From a checkpoint of a small transformer trained on Wikipedia: width 320.
MLP neurons of a small language model. Each row is named by its layer, matrix (down: output weights) and neuron, and shows model dimensions 32-127. Each number is 200 + 40 x the weight over its row's rms, rounded and kept within 0 to 999. A neuron's up and down rows have the sign that makes its largest values positive.
A block is one neuron, or neurons of one layer that tend to fire together. After each block is what it responds to, as a language model described it from the Wikipedia text at the highest values.

L17.down106,239,165,178,121,194,164,214,225,159,198,214,191,164,253,221,191,200,229,208,191,122,264,196,174,205,231,187,156,190,198,192,182,266,154,180,140,192,220,226,204,244,244,164,186,219,184,209,211,173,188,187,262,208,186,153,211,215,218,238,209,228,181,311,217,168,143,209,229,191,250,184,193,292,202,182,233,129,202,171,186,174,199,207,184,296,223,181,148,147,177,185,241,204,179,190,227
L17.down187,197,203,175,234,242,143,219,144,166,244,133,192,125,252,225,262,215,193,185,167,202,178,151,191,218,177,163,130,253,221,159,183,207,182,199,231,114,190,222,172,145,148,260,202,148,167,228,173,134,132,192,179,177,134,172,168,131,195,226,290,179,235,218,202,161,206,178,236,213,194,193,139,276,220,119,262,159,220,204,268,215,181,211,154,149,265,261,174,216,143,240,264,189,144,247,168
L17.down243,140,253,254,200,273,152,228,126,222,269,184,250,160,215,181,174,199,237,202,228,235,245,168,200,202,213,159,181,208,207,239,199,278,186,198,104,232,137,279,224,186,242,213,191,239,264,198,282,255,111,202,220,282,188,181,144,209,205,262,206,217,180,168,225,144,204,226,179,176,199,191,186,205,190,249,206,171,243,200,238,131,171,138,166,163,203,227,190,175,297,251,245,207,187,232,208
L17.down555,198,203,238,181,233,208,229,224,218,245,173,176,177,211,166,153,181,229,218,207,216,354,151,207,235,189,154,121,221,173,178,176,186,135,250,277,228,172,272,215,180,181,157,206,197,207,227,202,205,135,223,216,233,195,187,178,241,201,115,221,200,237,204,228,246,207,193,177,146,238,216,208,138,222,207,269,195,192,170,202,201,209,136,207,218,206,171,213,191,295,261,308,202,203,147,216
Description: Surname word pieces

L15.down116,216,219,168,165,183,278,188,196,131,166,210,203,191,212,165,175,271,123,217,197,153,198,253,243,147,212,197,141,179,196,227,216,263,196,182,205,242,197,208,87,225,196,151,134,249,188,138,159,186,284,254,143,164,219,161,182,167,143,162,184,197,197,192,105,205,185,250,166,161,169,232,196,165,233,243,161,219,232,168,172,181,217,251,206,193,222,166,232,231,149,243,287,234,237,223,220
L15.down150,175,208,163,206,179,175,149,225,194,133,219,237,187,163,192,234,131,188,147,311,231,231,256,168,207,286,139,225,202,235,187,167,121,131,160,188,201,214,138,217,181,223,244,213,205,198,222,133,234,124,165,123,239,229,226,166,227,177,154,138,177,176,229,140,184,209,190,198,203,137,206,191,179,222,253,236,159,204,275,204,196,211,179,232,182,263,177,214,140,175,129,228,156,224,223,144
L15.down250,222,191,140,143,215,195,236,206,162,245,255,145,227,187,220,127,186,182,204,234,181,210,276,177,130,247,177,147,180,157,168,163,157,269,196,183,279,235,178,222,197,231,217,207,238,187,186,229,191,272,176,208,179,200,216,193,214,221,164,185,180,175,212,220,104,206,222,180,241,186,186,241,146,130,196,216,204,164,207,222,232,221,157,109,184,129,157,226,168,186,194,194,223,219,125,141
L15.down348,116,225,174,206,207,209,225,135,173,224,235,135,244,249,196,192,256,222,219,215,252,165,178,163,239,280,285,121,229,220,196,144,128,314,207,223,220,214,171,197,187,243,290,186,234,200,194,158,137,179,231,187,151,188,202,214,221,228,131,207,204,194,190,277,282,232,228,260,177,223,202,218,242,239,271,164,161,182,260,112,234,194,216,199,188,160,193,173,161,222,182,194,211,216,171,260
Description: Subject-to-predicate handoff

L15.down135,141,203,214,179,198,270,160,166,192,191,207,282,129,251,145,253,207,163,243,153,190,191,175,238,168,141,275,207,270,162,210,202,218,176,250,214,178,125,221,222,245,208,179,156,215,143,139,210,141,184,196,136,185,220,231,159,193,155,220,221,200,267,212,190,207,218,256,118,215,249,138,197,158,211,165,208,206,146,122,121,210,242,252,200,189,144,170,250,178,217,155,216,186,202,114,234
L15.down415,180,197,225,265,189,193,240,256,174,272,175,297,191,194,176,225,254,261,168,133,198,216,237,242,230,167,217,203,188,196,204,217,242,191,197,305,226,232,240,223,209,225,182,183,229,190,207,239,259,184,178,142,148,239,193,196,195,193,258,201,266,278,302,252,136,166,167,213,244,207,187,120,203,145,126,163,210,211,145,212,192,196,221,156,201,284,230,225,174,221,246,157,237,174,227,258
L15.down430,163,244,224,195,180,241,253,273,180,190,201,239,235,249,204,271,271,227,193,116,169,218,213,270,220,133,180,140,188,231,195,160,224,246,192,244,204,217,250,192,223,270,112,146,246,178,236,177,239,244,168,161,180,171,257,266,137,180,107,189,206,209,206,246,215,161,281,185,169,156,196,203,232,217,114,219,197,255,157,257,241,222,213,121,152,204,211,202,219,167,186,166,236,216,253,197
L15.down527,186,243,240,192,229,156,255,175,187,247,228,262,176,203,202,227,258,237,196,156,220,159,155,198,254,154,222,201,236,242,234,325,194,267,236,229,175,253,198,200,147,163,140,181,243,203,247,198,126,251,190,187,155,194,243,217,178,222,135,228,226,150,192,215,201,182,234,212,173,156,156,208,274,162,189,209,170,185,199,191,207,115,231,202,235,254,163,124,200,191,112,210,221,114,166,185
Description: Sports scores and table cells

L15.down166,295,139,156,151,191,189,166,152,220,162,160,256,205,208,208,160,184,228,214,191,222,168,179,183,188,182,207,183,263,169,223,180,186,233,213,231,217,167,162,188,190,177,192,219,238,204,239,234,189,192,215,174,261,234,166,166,200,210,175,252,249,189,257,229,193,123,107,154,167,205,228,201,203,229,187,156,246,253,218,198,275,285,219,144,244,240,144,199,274,225,230,157,136,228,223,206
L15.down191,259,231,186,130,135,195,284,254,232,200,155,229,201,209,174,209,231,181,220,209,199,184,199,221,198,234,212,202,220,194,232,191,233,227,210,253,242,218,197,180,159,176,199,199,192,140,199,175,198,208,174,217,192,215,111,200,139,190,142,213,155,212,195,215,130,296,226,247,202,214,215,250,226,174,140,217,158,185,222,180,203,184,220,181,222,191,220,206,239,149,197,195,157,217,252,323
L15.down300,189,218,191,192,263,188,137,254,155,218,259,157,179,256,214,186,237,244,228,182,154,165,188,180,231,176,279,193,234,237,142,235,211,207,178,163,157,214,225,241,295,193,233,236,172,220,176,135,198,227,120,204,175,205,162,209,174,161,210,248,133,186,221,208,221,213,182,141,210,205,164,169,206,230,217,226,190,208,220,225,194,172,244,200,171,234,203,180,176,190,150,158,204,130,148,266
L15.down384,174,233,191,202,136,167,165,234,235,243,247,232,217,202,237,222,235,174,175,217,168,183,222,218,169,172,200,217,188,179,193,224,201,153,207,180,230,183,113,272,114,230,156,164,237,168,246,171,165,177,246,194,186,163,189,181,226,122,208,243,212,191,212,198,223,180,193,229,167,197,173,250,222,222,197,189,222,188,251,124,100,216,247,193,172,132,176,202,187,159,213,153,163,154,195,180
Description: Foreign names in tables

L17.down24,225,180,211,150,147,243,159,221,185,193,216,189,259,237,227,206,149,165,186,137,247,101,264,175,281,133,223,181,195,223,240,244,213,196,179,130,167,215,184,264,201,160,208,220,191,153,181,161,228,167,192,220,212,200,134,262,171,244,167,193,223,220,179,249,212,155,191,199,104,216,176,223,203,210,163,177,222,162,250,169,200,173,145,144,179,266,127,242,237,141,145,195,215,244,188,195
L17.down30,145,163,200,184,210,211,95,205,164,207,211,173,188,231,212,216,216,187,214,168,213,158,243,146,189,201,263,149,175,208,216,232,171,200,131,174,177,227,127,194,143,278,188,170,145,271,107,174,247,235,191,250,209,122,241,197,250,200,240,140,233,160,187,292,152,188,220,195,201,140,245,146,207,219,200,199,248,228,244,279,152,287,265,167,229,209,229,188,110,228,169,218,261,206,143,177
L17.down499,186,179,160,216,211,184,248,264,208,264,184,200,156,165,225,187,263,262,161,212,167,107,175,246,223,255,299,194,116,237,229,249,193,184,181,143,248,179,234,222,242,179,149,154,204,124,155,172,193,232,217,257,134,144,184,164,174,193,241,216,171,220,240,165,128,305,155,224,284,190,163,143,223,143,179,207,167,215,227,200,184,188,121,257,209,166,147,175,244,194,188,203,215,173,234,179
L17.down563,234,217,195,176,132,235,153,215,205,188,208,178,182,259,176,246,161,251,176,173,239,146,246,192,138,235,207,142,159,195,238,178,223,157,207,115,229,166,215,285,264,207,187,250,223,132,264,232,263,240,187,205,179,196,130,226,196,168,178,177,263,177,216,249,214,217,144,207,213,96,215,285,172,205,217,132,174,193,129,240,262,168,237,200,176,207,112,205,179,211,187,253,176,204,212,180
Description: Sports stats-table separators

L16.down439,221,183,166,141,145,180,165,182,290,212,197,257,157,231,181,201,230,169,229,207,235,204,214,168,270,244,206,172,179,131,215,228,268,199,123,227,299,172,131,223,224,252,186,211,172,282,167,165,192,161,123,266,186,130,153,216,225,193,279,176,242,239,228,182,214,220,208,217,181,231,224,285,110,188,196,204,159,165,170,223,217,179,302,198,145,187,145,209,218,158,182,224,200,207,242,205
Description: Comma after name endings

L17.down26,110,214,182,175,164,197,167,120,235,161,230,190,153,172,201,129,202,198,220,214,172,173,187,204,203,180,177,210,148,253,196,245,134,192,166,172,296,268,178,192,248,164,257,250,117,179,176,140,210,198,235,173,266,176,265,160,231,182,195,180,273,202,158,274,211,209,176,216,168,203,249,191,242,219,213,231,199,171,217,188,180,247,246,202,250,191,187,292,161,311,246,261,230,259,173,166
L17.down37,228,165,138,173,272,201,199,196,251,198,209,231,174,202,215,213,165,117,204,188,224,210,218,154,258,235,148,192,222,192,145,203,179,226,167,223,238,152,165,158,168,195,219,166,158,192,88,199,172,167,279,237,199,236,181,212,167,209,218,139,175,184,250,239,241,161,221,223,219,200,159,227,162,157,160,212,173,243,230,302,209,181,223,197,132,167,206,223,255,140,144,216,200,216,115,192
L17.down159,169,248,218,238,185,263,201,99,73,252,191,234,195,193,191,267,202,238,159,181,190,218,166,190,150,140,112,125,216,193,189,276,204,199,259,180,166,277,211,223,269,222,202,182,204,264,200,202,235,221,94,196,226,241,201,171,200,224,227,193,221,251,254,222,256,152,250,195,240,143,172,186,232,224,231,130,205,246,119,199,201,197,232,195,182,274,243,245,284,264,212,178,268,135,175,233
L17.down544,193,200,195,173,223,184,142,176,253,179,202,225,292,182,201,201,230,255,235,210,173,244,192,170,177,228,186,258,252,203,163,181,171,117,173,148,213,283,229,171,205,162,105,173,197,186,163,137,243,105,205,212,204,241,222,214,244,182,238,158,190,161,236,228,264,180,151,188,135,282,138,247,233,187,232,219,220,152,184,267,243,195,157,243,203,162,177,216,234,178,235,185,243,209,245,125
Description: Numbers in table cells

L15.down11,192,226,213,191,188,204,144,163,240,244,197,242,222,168,225,199,191,86,161,243,228,173,174,204,246,170,171,155,168,206,189,279,189,197,207,186,218,224,206,206,27,211,237,162,160,227,184,197,239,217,206,146,130,194,184,197,200,159,138,195,70,203,221,255,249,252,221,125,219,207,225,208,188,235,203,212,325,168,212,216,185,170,180,254,273,223,165,289,101,150,120,198,252,253,190,137
L15.down185,246,211,190,155,193,238,222,275,191,232,198,266,203,168,161,237,171,185,177,194,263,104,200,221,213,169,208,176,157,227,261,174,258,185,216,198,224,189,236,65,231,164,167,166,215,228,224,147,142,280,220,193,157,161,142,162,212,162,156,229,189,213,151,194,168,172,226,190,156,189,229,247,256,209,142,176,147,238,145,218,202,236,137,181,151,212,166,177,195,132,200,245,179,268,154,283
L15.down285,267,207,200,315,183,180,179,153,231,235,171,238,263,239,177,202,257,186,185,176,247,231,201,185,194,165,258,245,167,179,247,116,268,152,200,244,222,199,184,163,212,159,86,176,235,181,211,250,268,210,256,215,241,162,149,226,195,158,170,165,175,222,148,271,216,264,249,209,246,304,197,202,197,144,119,144,236,193,189,311,209,204,201,217,151,159,144,229,235,234,231,171,176,231,183,203
L15.down515,212,155,281,176,229,182,198,287,224,257,205,105,203,210,158,160,259,145,221,150,166,182,238,247,244,178,219,222,248,217,218,140,207,234,154,298,190,158,222,188,171,249,229,215,195,173,227,165,172,154,203,221,228,201,145,218,175,186,211,239,267,215,164,263,145,213,215,238,172,157,135,187,203,210,193,205,157,266,217,246,152,167,193,273,240,163,205,234,224,160,148,175,207,254,130,153
Description: Phrase-closing boundary tokens

L15.down138,193,179,214,207,167,158,187,213,305,215,206,287,177,173,192,199,185,264,208,134,266,63,194,223,238,173,167,266,156,201,178,284,244,281,189,203,244,171,179,143,234,287,236,208,236,168,220,211,214,256,185,231,107,233,226,229,244,169,227,173,238,183,164,197,159,209,246,213,257,256,166,251,147,242,183,251,140,272,185,167,194,225,215,161,169,224,225,258,215,159,216,210,155,261,201,254
L15.down414,202,208,187,209,203,205,235,66,170,224,178,172,143,239,193,133,161,141,154,180,182,224,201,132,202,238,195,233,194,253,220,225,165,230,263,173,283,213,152,219,197,194,200,202,211,186,165,193,261,212,161,211,224,236,218,166,218,222,244,125,212,208,126,191,222,281,210,187,210,259,209,211,266,192,198,123,216,211,184,231,266,177,239,108,163,257,237,184,111,228,217,217,115,159,207,194
L15.down453,233,200,230,230,219,177,148,159,212,204,170,247,168,248,188,229,220,249,228,209,228,209,195,168,180,190,198,234,230,247,217,225,211,294,240,116,238,232,152,105,276,147,170,172,155,146,204,90,201,207,131,208,157,125,217,263,224,180,176,150,163,238,202,239,252,188,208,181,175,180,187,170,222,261,171,151,226,162,199,214,197,233,208,170,135,220,232,212,112,328,85,226,234,185,155,269
L15.down525,226,243,200,206,181,172,262,160,123,268,208,139,225,250,235,169,256,181,195,253,164,183,186,239,225,262,258,200,202,219,239,138,227,156,185,184,194,195,192,192,188,127,158,237,189,223,215,154,150,174,225,253,194,224,167,144,245,235,165,183,226,127,162,150,228,188,163,248,222,251,132,206,239,148,159,224,192,264,127,269,240,153,144,125,240,229,219,156,251,264,209,200,223,159,256,239
Description: Article "a" after verbs

L17.down448,241,121,247,179,283,130,169,309,206,245,272,177,197,250,217,219,197,179,178,192,188,102,185,238,169,227,237,185,212,256,173,173,267,193,211,164,201,199,208,194,194,213,172,150,225,114,132,164,162,218,247,162,241,252,168,257,246,159,259,259,198,188,267,160,246,109,204,179,246,232,200,221,191,236,231,255,230,215,252,243,106,178,304,226,181,203,216,174,185,144,196,235,214,206,179,156
L17.down477,220,186,234,171,241,176,206,219,236,133,311,160,170,135,251,115,201,243,164,252,191,234,251,161,261,196,131,214,190,173,169,227,257,220,213,242,211,129,150,272,155,152,201,139,156,147,265,190,203,148,162,133,128,191,203,269,173,205,171,228,228,209,216,208,189,195,184,134,215,186,197,135,234,137,121,249,184,334,185,169,219,196,205,275,133,229,154,148,176,221,164,182,237,229,178,192
L17.down497,232,171,233,196,253,208,244,189,211,145,194,239,189,189,202,229,171,125,203,242,241,176,211,144,168,191,184,217,143,187,211,218,216,186,203,128,155,152,278,152,126,182,143,242,210,198,187,230,189,103,179,270,158,231,190,283,205,201,234,216,230,154,234,203,178,168,137,163,259,187,138,250,188,194,241,200,178,206,204,145,180,184,249,201,209,227,185,151,176,136,196,177,189,259,294,182
L17.down609,194,185,243,156,187,181,266,247,136,194,181,228,239,199,188,155,186,179,194,209,230,191,166,232,184,199,221,150,305,118,207,220,237,170,226,202,214,202,194,183,165,193,196,280,261,79,222,212,141,229,248,212,204,195,176,289,206,109,144,198,175,173,232,165,167,262,215,194,175,265,205,217,179,242,266,222,162,206,192,234,221,218,213,227,193,151,200,229,203,223,188,174,139,157,145,154
Description: Wiki heading and table markup

L16.down148,187,219,126,190,207,235,185,202,107,233,174,176,184,171,174,144,270,117,248,274,156,222,189,183,195,167,125,218,165,162,161,175,201,154,233,146,181,225,197,221,231,231,253,190,200,231,215,194,206,208,252,230,232,274,254,210,219,268,134,189,240,210,237,236,158,148,213,269,238,235,268,168,248,264,190,275,142,209,245,169,201,219,165,224,228,213,230,150,193,215,225,252,159,249,224,223
Description: Name-ending tokens

L16.down103,152,216,210,190,164,207,228,243,263,176,137,117,199,229,216,255,149,284,200,217,151,191,218,207,169,152,201,214,183,203,209,211,167,148,221,274,184,157,207,270,251,201,219,166,186,192,145,211,231,229,195,213,233,159,246,214,180,170,158,160,200,223,160,168,204,186,215,207,212,177,185,271,216,233,201,208,249,209,156,224,179,137,248,132,204,228,213,147,164,218,186,262,210,217,170,238
Description: Numbers in sports tables

L15.down163,273,220,174,247,181,247,200,246,231,257,243,130,246,168,163,235,213,278,180,188,192,207,170,177,222,216,196,163,206,188,196,263,144,212,164,165,209,220,160,240,129,206,157,214,213,139,189,218,223,218,182,259,139,250,144,204,131,235,153,201,194,135,166,193,184,270,193,79,240,215,181,253,185,209,189,180,225,210,140,152,266,174,191,204,197,234,237,210,197,203,218,202,195,209,175,264
L15.down201,231,250,203,188,195,157,228,168,169,163,146,175,238,167,183,137,215,214,191,128,204,194,186,139,235,223,214,240,229,214,212,159,259,258,235,244,208,200,197,195,225,190,252,249,185,241,252,148,163,125,230,166,205,178,150,257,211,238,131,154,196,204,189,179,236,252,235,208,154,242,214,200,228,169,159,191,186,238,231,204,211,176,176,188,183,230,190,198,213,230,196,172,221,227,285,178
L15.down574,264,270,267,175,176,153,170,247,236,186,216,213,173,179,224,235,183,182,170,142,211,241,189,198,177,221,159,210,184,111,200,254,222,204,210,285,184,200,144,223,222,105,206,224,225,132,213,170,175,209,142,136,254,209,231,154,209,66,173,219,166,164,165,148,170,179,204,242,224,120,185,229,193,146,222,244,145,194,128,196,185,174,153,195,210,183,240,249,223,293,184,180,237,233,229,215
L15.down594,188,264,183,111,157,172,168,183,194,185,196,149,154,201,194,129,206,123,234,253,252,226,257,85,124,225,216,268,270,163,223,131,100,158,259,135,237,213,190,267,207,211,320,234,198,152,177,255,151,158,225,269,189,163,227,173,237,235,187,146,174,226,198,236,205,139,198,211,214,157,161,230,185,196,245,158,189,162,201,188,152,215,190,191,211,210,216,200,201,138,214,182,195,275,164,266
Description: Narrative predicate start

L17.down310,192,214,174,255,166,252,203,190,175,246,277,220,145,143,264,278,231,237,188,215,207,306,261,116,245,250,178,181,209,168,188,176,235,189,170,149,186,179,143,265,120,205,191,153,174,235,204,185,217,238,168,177,161,216,188,185,226,174,250,180,151,184,271,219,257,175,171,233,224,251,198,214,230,142,219,140,277,164,165,248,227,177,204,207,199,248,209,216,225,218,167,175,216,172,187,162
L17.down382,216,200,159,178,263,180,229,254,168,203,223,168,213,154,223,108,152,244,160,175,161,178,220,247,194,199,196,210,192,175,209,153,261,188,253,221,181,218,184,192,158,193,201,219,232,158,153,196,238,199,168,172,288,200,253,240,221,184,131,234,142,156,285,199,134,175,243,237,168,254,246,174,116,230,193,155,203,262,265,191,165,260,240,203,162,182,160,93,259,201,246,200,196,188,210,185
L17.down445,220,173,183,227,218,159,176,186,217,214,259,178,176,186,248,180,192,199,148,162,222,166,236,225,235,247,203,202,116,226,255,193,231,148,258,147,222,172,141,153,152,197,184,193,192,158,218,217,228,216,234,222,143,240,193,247,192,199,237,211,186,244,229,164,184,212,195,286,161,228,172,198,170,181,222,115,230,143,143,210,151,214,191,161,189,174,138,170,154,221,151,190,214,255,165,136
L17.down557,276,190,225,182,202,224,200,254,256,171,210,250,131,212,155,161,188,270,144,156,281,214,181,192,247,88,263,111,252,189,179,250,221,224,263,226,198,211,233,213,125,180,188,270,265,152,144,175,231,242,251,217,260,196,232,190,207,252,197,163,246,177,273,178,135,249,119,157,192,162,246,190,186,147,201,214,207,259,240,210,219,155,157,197,140,203,203,170,224,179,229,220,189,152,229,147
Description: Indefinite article after verbs

L17.down353,209,204,256,227,175,220,212,178,197,162,194,198,223,229,232,197,176,159,226,239,216,255,179,166,224,176,178,180,220,194,244,196,385,187,222,225,181,202,194,180,300,227,179,216,234,213,165,269,201,146,179,229,181,177,137,194,195,195,202,218,226,239,209,251,184,226,264,186,189,160,217,243,185,233,218,172,239,192,132,230,204,222,220,210,225,169,231,302,196,152,197,195,139,290,203,291
L17.down462,226,183,202,219,255,246,257,175,158,178,177,185,198,183,218,164,229,227,259,220,195,324,210,192,152,153,159,206,192,205,198,168,307,179,162,255,212,209,198,215,178,220,215,202,208,227,266,210,228,226,242,212,181,198,210,217,203,169,201,190,200,239,213,250,241,158,221,189,220,202,174,186,204,243,238,166,139,270,152,172,227,234,253,193,147,264,172,201,263,241,223,179,204,291,188,279
L17.down513,253,198,256,172,189,211,133,284,189,192,170,185,76,184,217,176,189,224,186,204,158,212,237,153,158,179,200,240,241,234,258,234,251,210,170,190,193,203,273,251,209,253,303,245,202,162,183,188,198,160,201,234,266,152,176,238,180,191,216,193,166,167,176,173,255,174,225,212,210,217,109,223,157,226,152,164,208,247,185,189,154,178,159,184,238,207,157,217,195,173,148,192,199,225,167,172
L17.down610,237,223,166,261,195,192,200,175,215,192,201,153,256,193,185,194,204,200,162,215,148,111,246,244,174,203,223,174,298,169,198,195,234,169,203,203,171,143,226,145,218,203,201,236,217,149,199,259,243,235,208,197,221,211,218,185,224,204,179,221,201,207,171,165,178,158,234,266,279,145,126,202,175,304,229,180,168,236,198,205,224,196,154,194,229,175,160,249,262,173,250,204,267,199,219,172
Description: Article subject as sentence subject

L17.down46,220,259,197,198,201,231,225,255,105,186,143,175,256,195,160,251,226,209,155,159,171,227,193,218,272,184,230,134,143,183,170,240,296,203,234,170,221,271,187,263,207,189,229,192,205,247,246,200,275,219,197,169,226,189,194,199,224,149,156,285,153,208,149,159,168,165,215,269,236,199,255,183,201,201,151,259,180,218,169,202,223,223,188,200,169,151,160,205,171,199,162,177,177,207,133,180
L17.down525,261,249,235,201,201,238,227,234,269,154,190,120,230,210,229,197,160,215,132,216,192,211,144,157,242,141,246,229,223,192,243,163,123,175,167,210,281,235,186,152,176,217,159,237,139,250,171,158,175,243,176,276,153,181,210,206,191,195,217,244,233,125,219,164,206,140,211,170,200,144,140,222,200,180,190,170,210,158,219,264,167,228,235,150,195,252,252,211,188,250,144,216,155,260,164,153
L17.down568,157,213,191,241,190,233,155,237,188,190,223,189,181,204,198,188,153,154,158,184,248,237,197,227,181,217,197,248,195,175,167,175,258,230,193,168,211,228,216,212,134,118,204,203,96,166,162,217,234,33,228,209,167,216,166,188,192,171,152,198,182,210,216,177,143,201,195,157,135,210,178,224,170,236,217,255,258,213,214,206,144,256,190,154,215,228,164,221,209,135,191,210,223,180,232,218
L17.down580,244,198,259,175,219,191,101,186,217,135,167,195,190,174,180,195,246,228,199,163,205,277,237,237,145,243,201,250,195,158,317,171,283,192,131,214,203,208,252,209,277,232,262,193,223,246,148,196,170,262,166,257,132,228,160,203,202,145,174,227,195,285,224,267,193,178,259,164,153,227,186,216,267,165,206,125,224,246,182,158,189,239,227,165,259,238,187,261,191,262,238,197,205,224,208,198
Description: Pre-verb auxiliary slot

L16.down603,303,160,139,206,249,229,166,355,254,173,227,153,128,278,180,248,217,207,161,203,188,201,212,163,272,247,205,161,222,204,249,190,233,179,197,194,153,242,146,272,193,215,96,180,289,219,188,146,89,257,228,255,220,179,233,171,173,185,166,150,279,215,260,194,207,199,302,298,198,173,202,153,212,155,161,230,222,198,196,217,257,220,186,301,161,175,272,205,192,84,160,235,272,185,221,243
Description: Start of foreign proper names

L16.down88,183,232,289,239,233,264,233,217,188,214,206,206,215,258,169,188,203,189,180,237,180,293,217,172,241,212,169,195,201,232,177,179,239,128,191,215,245,217,157,224,175,183,235,225,155,175,220,169,188,257,143,167,215,261,208,199,192,203,140,166,197,185,288,156,142,149,217,213,234,171,267,204,135,151,200,188,193,191,147,210,179,213,169,139,273,151,166,273,226,216,214,228,229,282,198,148
Description: Awaiting the main verb

L15.down144,232,196,218,198,223,229,169,203,194,195,231,190,149,217,181,230,170,173,147,207,167,304,209,168,195,175,239,183,182,151,227,149,246,145,161,235,189,130,262,217,120,126,224,188,162,156,186,283,256,221,190,243,146,187,164,195,202,220,224,246,250,189,210,220,140,174,241,200,184,229,262,251,177,109,229,201,202,180,195,205,158,216,260,147,275,247,208,184,186,140,184,194,170,155,158,203
L15.down436,157,143,194,218,239,197,186,138,256,215,190,197,163,236,201,205,192,221,232,224,132,283,236,214,145,166,196,209,151,235,188,144,188,177,169,202,171,177,241,222,203,261,159,186,283,245,143,131,207,173,186,174,247,221,201,209,214,174,222,194,197,212,213,170,201,215,215,209,209,155,239,170,197,161,202,206,219,141,207,243,193,202,239,226,282,237,189,182,182,233,203,216,167,257,237,232
L15.down509,218,41,268,213,198,252,151,277,157,177,180,193,113,197,154,204,231,194,210,161,235,249,173,178,180,205,163,161,196,185,218,171,240,176,206,174,224,195,212,208,200,113,222,157,215,232,190,244,206,209,207,316,208,167,238,186,225,200,198,281,243,131,198,237,229,195,245,167,238,209,254,218,195,182,92,278,194,184,124,150,184,224,218,229,279,275,196,166,294,200,197,145,203,221,129,181
L15.down595,184,171,232,204,234,258,147,180,91,238,249,118,186,196,171,206,196,192,254,178,218,171,232,213,181,122,239,150,269,206,231,136,253,168,186,224,129,160,156,275,165,184,205,188,261,202,222,195,132,191,220,214,144,268,184,248,199,214,166,277,239,270,192,189,188,219,133,213,167,238,254,163,144,143,162,228,242,174,199,154,249,184,193,227,215,262,227,163,218,225,254,225,254,173,160,187
Description: Surname word pieces